config.yaml
hidden_size: 384
norm_eps: 1e-05
rope_fraction: 0.5
qk_norm: false
init_std_qkv: 0.0327
MLP neurons of a small language model. Each row is named by its layer, matrix (up: input weights) and neuron, and shows model dimensions 144-239. Each number is 128 + 24 x the weight over its row's rms, rounded and kept within 0 to 255. Numbers have three digits each.
A block is one neuron, or neurons of one layer that tend to fire together. Before each block is what it responds to, as a language model described it from the Wikipedia text at the highest values.

Responds to: End of first names
L10.up289:122090130105135156130115167105113143107129147174142102149156144132128094171132114104102136100138105161118115144162113139119125155084127122166127163135132120159101157099135144144112121145148099147153108103123139118131122136136102144081117094106165104150059169092130130119129138133113162099
L10.up1216:101114165150148128109149141105132101177121164104118119150175131122137162136120159119136128090095130142173165122198128104140157132160123147138106125132135125147115129120150133138154164143126111159132126106106159133115143102134131120138098150119123164143109161094126090077160166146107088110

Responds to: Mid-word subword fragments
L9.up763:120124105150114116098134154097146131148149120155125148133094128146140114104151130137121049115108126161087113133098057129119141144138114179126172054094149149117113154159107092118142156133110151117164127096149165129149145102182096151116150169057120146149182122130122140124108136107142133150
L9.up1424:132124115098137151139133147109145142124136105158098113136076172132115115141134114112137060116104139139095078102112160173140051115151142127104148135095137105080083147141116150097120142101105123125157107110095114137107169146107113128102125142133113142134104114110148149102128084131126135080
L9.up2001:143131166118130110152136103170098106143071157103130085089149110133129159145122148126146144120143123137133157119165122115125070125129169088120139164169152138128124124120153145169172160157112099122104116143147155150091102124120149100153133150158097106124125114130089088107120160120145131120
L9.up2040:126158141152173129096124131130106101111147138128140129162111107172089138129128173161122112162104102153127129128122138119137089109110099109147086138111179133121142128117134188164108172081147121161133127157114120154102154103099141141165119148152116145172122133105139102144144144132098126143

Responds to: Second word-piece fragments
L6.up236:130121110149132142085151081114085188120156127153119116128112167116104119131097155133124115144142134142100125091077108117109125129119120144142137092151127103121122142108101127156120109097126108101112133122160149141127112084113127118115144134139102094116119136117107162149131148116110134104
L6.up890:162130122143170171106122139155125155133082136146121115127123146179108117132105172147107135163074097147125134123068120112101124124147168119126166129147102145124106138140131160156150198065096088127096124115138141131138134113188133150115129141122130116151110155110117130148103095132102147129
L6.up1070:110113114114128150091132130132085147079131060102139111136161110093110131116098087126155196113138126123113112112095145105124154149136130143129174118156122135111126092092143178107138143119124122090181152099188150134113103129124178161146143164139138145117155144136063082162087154174106140111
L6.up1112:126178171139139146118135136111176117122064122170054119184120164125094111129135108141146170139100071118154107112129101144174139155092125146141104120130118139125136120132152134147144136109094090136137158125133174139112129123135149079112097101160112095133094078170120108112161120090170161142
L6.up1126:142191137084141131145144137133096136106077120159102116188120160162093144161130175108112121164093155163120140111167128117139153150089106091126146143168124116130117148124126147102124149108116092125119142145169143151123141090147132119130145138121111088104123128110169140133100126107127113108
L6.up1152:092112081168159145112182148152109150114089113100125104165131139139112130158125113106142128164136124102110115113116175152127137132145128127145150138105111113151158151122117154110128090127140118105132163152128140158126122097116126109164157172110081123141133135142120150150115109113135133120
L6.up1361:115123105130143122095113125102141141172097139169141112120147167083131135127107152135136149087126126121100137143114141091188131113115073108117136090103107112104113121130129114130186173132123111125104134154133176134095170101146123121118138123169137085144122148122103114136127144103163136140
L6.up2223:110110130100112155160153137141147117138109091172113112149129135146121117168147147140143142149085143103094122158130142113105152143070127131145137149157154150127155155163153142132085158118107113111122136163151131101146152102166157141119083089089115127148141092086156134154141081151145164123

Responds to: Numeric decimal separators
L10.up1186:109117166124094140163143166135110106099102147134178125157151102114111132161153140116087120119124117141101093096125124113123184156122133103124115099136098078147117115126115126161114107125127107117134141114125147168130117107113105137123112141150116143170163168121107126137126130181122126174
L10.up1367:151115152091169142144108115132108119125147127094114132136143145103111096093090128141147143124079082136103122130133137103191152153123129166129135110158090116129120127102104098117089111139141114130148128166109127144120100138122121134171129058164127113134135167156111131108179151132095118134

Responds to: First-name final pieces
L6.up382:156130126119172111137133141136140087145179096107126123128188108103147145147128104090157099112143141098129113093162167164130114143155128118113130147122139121094082131141173143114114147150096167154141122129116145145080060142105130138142121155122112117154172132137106151123143147120150132123
L6.up548:144147114104104147090119149153125149168134134110135159126151152103103148176107145122110152095122102119135139117191106146170132125146158141158085106128125120139149074155141132097111123111131166125196081108126152124087146137157180105153132101156121145163140131127075107098130147140105084122
L6.up929:145106099108133089128094150104155118156153146096091075114168146117132138135128132090118095112124123111114112119209134116131122123157113123148110175167154130151132109141139120138128146163115141158119151087111143148136182095114107133134085125105108131147091158086133144106138134130100143093
L6.up995:132173182180158121139133151155149198162123090124097129104133107151137126115124117132169113125124146181127136109143154103143172126151157146169115166116117113119138090138162124102131152167087130155119126142133139147125158098112101127119141114133145091136169153121135120140155197134120121095
L6.up1332:115122074106147109130120130101153169147149141137162128151155125129121122137119136116090119136161136140174106112116125147132130116167087110150085118099114147140102144124102145159096186136112139182151136126189105190072118157085133118092128115109098115133088125072142145107129110137109072107
L6.up1583:140091145132122137156123159148131135163122108083125138143144126120115126143140118112160120135140142131173109109143115176094147113143169141122136137090149188166149158106156109085133139139133121150152123113131154137123099111148172128115089171127128164122133160071138154105105126136114144068
L6.up1812:108133139193146085124160104124142160155108094147094119131153129073122114098100119115158070110112169104158123100189093123141138121114152133131140085145102129148140132118106153140142138140150094147126160115133128153117167131120098124156153096131112133096125167121116133145169178169135105113
L6.up2067:115080159119091117119132150110135124173163158102083122129134108102113117105107093116078089109101109138178111067192128136172147108165136166138099120147121139137168149111126143138116112165129111145174143091140139116080107098177107112127078127106113097119130157102114109140170169130113153081

Responds to: Infobox row-start markers
L6.up139:146127120128134146133108128143154132119118133159107137120090150123124171159157180080163146140129162109143139124146143115095117103113149129109170153104112141114170136151096141163123115140110167159137125103182113142130088120134144142081158131195058152138114150151167120165168119108161132097
L6.up211:188158098175101137119157105129145112142078117172146109104132136121161078188125116110152163167150135092132092126085119102125143141166124113094145144093113158077122171162097091112136175142122127116099112105145107173096154113129135143086158111182086110137117103118146109121136146111131115169
L6.up338:121108140117064120131096135139084163144099151104142145126085128066066147148114131128138145141150133130125153122117082102149144120107126130103119105149095071121147124118117096128113064094172121104166106128144143134117150151156086154142143106148116111156128157150096145134145112149145147132
L6.up477:100158156122170089091117118116102121138132125135138124137079121069125157151148146123111139128096126153098138133099131125161130122140146122113146131146082138133106127136127102117131171157110104146119135131116118105144170129173157119149148099149134131107129167161137134122107093141176110115
L6.up700:143125139101092137117122145151148124142151131142172109133142170115115152156121123182071146123097121133094167158111161119121151138119100111093155109188103110081134139121100102149129149123173131093140094187147110137127086106141094157115130127175110144106154181166117170121138101097132155097
L6.up1148:104143120120160129130104146130109128151136126134088120104116156139157109147110130164099131182122138124153129118119071124143148131127157122106145152138151129135082171137137148112136135130125097150119081138105143142134124114147098108120142126157092152095089137154121117086124138180174131080
L6.up1476:097149128164115118113103148094124108126132094141158137150109149154117134142122138133130095130091145139120136141152098089163102126086099143076140128136145120128153116125097121150166092087179091080161115115101092139131120124123127123106179148127112117089123158162150106161110102149114103125
L6.up2206:181137156172108159110115152123130145154121152124112117117136123107138127119129122126160155117146153117117159168141145114137136133131152126125085147145105166155109119164083164117139086150114141107151134106106182159096139095097124140081094147123123137152143141128110142122172158132134142133

Responds to: Mid-word pieces and table delimiters
L10.up360:146143134155111080108159177124117103152118125120155035074144131113163133092112098124105122208109101134142113139119139095127146107100180179129078122141091162130120143132137128119129118171103139135137130194123163100124103106137141116114172113133138132142112124162123169118115129131151131089
L10.up470:111141107156121130116121155085141171127099134138145106122164143102179106190110127098143119184099158110145157135148141160144124143162111125136086093105123120159148152139159131132155128131126150156142099110149155132121112131117121169113112142180167131154105126122152099112149121135123104121

Responds to: Person first names
L9.up37:131114123092117124101141140131106153138152171084135171119115127140144190185142121160106107106101178120093154117157124132149132111136096111137118130121111181106153133131167128160117124141095127121148129097101163129118131118129149140112139126131092149090117117117147133112097110090113132133
L9.up69:160131119127126123122171167165126195128148103079091154140143153127136163104142139108097128115157122143150107124120146147153125146129099145141123152111122122124108140137139162122138162099136125153111124137082128146087154153133111141159125128132118168138132180138114131141121159093116121132
L9.up389:133144139128115096097181106144117123138120128090103122127173117080097136087103150150103136139102142150145115114162143128142129137139102116125139094127117117136164154101131123139084100131098146110115113113097124170113117181147157108105116168145136107179183141113113081137109120080106159135
L9.up2034:160114092148113150118163143150135120125178137098138197154111114131158130180113133138121144142133172096099125107113122142109158109141123098158125117124110151110100130125154132148160134102119117137157120186142145120133124119107155085142162157094093093112141062140144146135119116132139124149

Responds to: Pre-number tokens
L9.up1011:097086165116128123088120175107058153139098152091148140167119133102118166120118157129106145161114103082153176077096128119134142104105122104123127112160113151125114094137122133130132125120112110139155136145110123135142126139128111101098114141143134108143101147163102132097126142173159137113
L9.up1055:121152170114074182129155136090130115133133147115119147132105133150114131156150145109172098088105137130146145163143160124157129109064163102120104165153116097105107124151114154098131077144076109102136082153176158112114144101148115112108171151131130145102140119139112173126182124141134097148
L9.up1889:121160131118105108133099150112092072150154172132154086131093161079114097100143159129143135109136083130145127146135144082124114133103125150136149111117128161125138146141122132090113119152158137103120109143142188093135135131140139130113143147148131112118100111120124187177127117125145174115
L9.up2054:130102109099139127122101112127131153124133112141100092128133140106142169122134116163132123119122104164129119103106099112129098148148142150143117099143086126155194137122108134146137131111118117108150171152108158102110097116149136108149151158153146125152146103086150099157153119160109156101

Responds to: Second-letter piece of split words
L10.up232:129104101124121130113155164073150127122150164107100095146139184150100137145103131147100074167122127116108124109131148096097124086082101167139167082128154150138077119101119189118110177124126121109119113155183148137153134142156130111152095113152164118136149149141159152120103088137115127144
L10.up1772:145106098162158148148171126154132096106120123073099118128120136102080145167112120116138115177139099112113145147123096132095150147155100114161135115118113138102098119155178184087128119137100084147120150120127164125115150159124113154159157109163130125148096181160166117142123122144151105126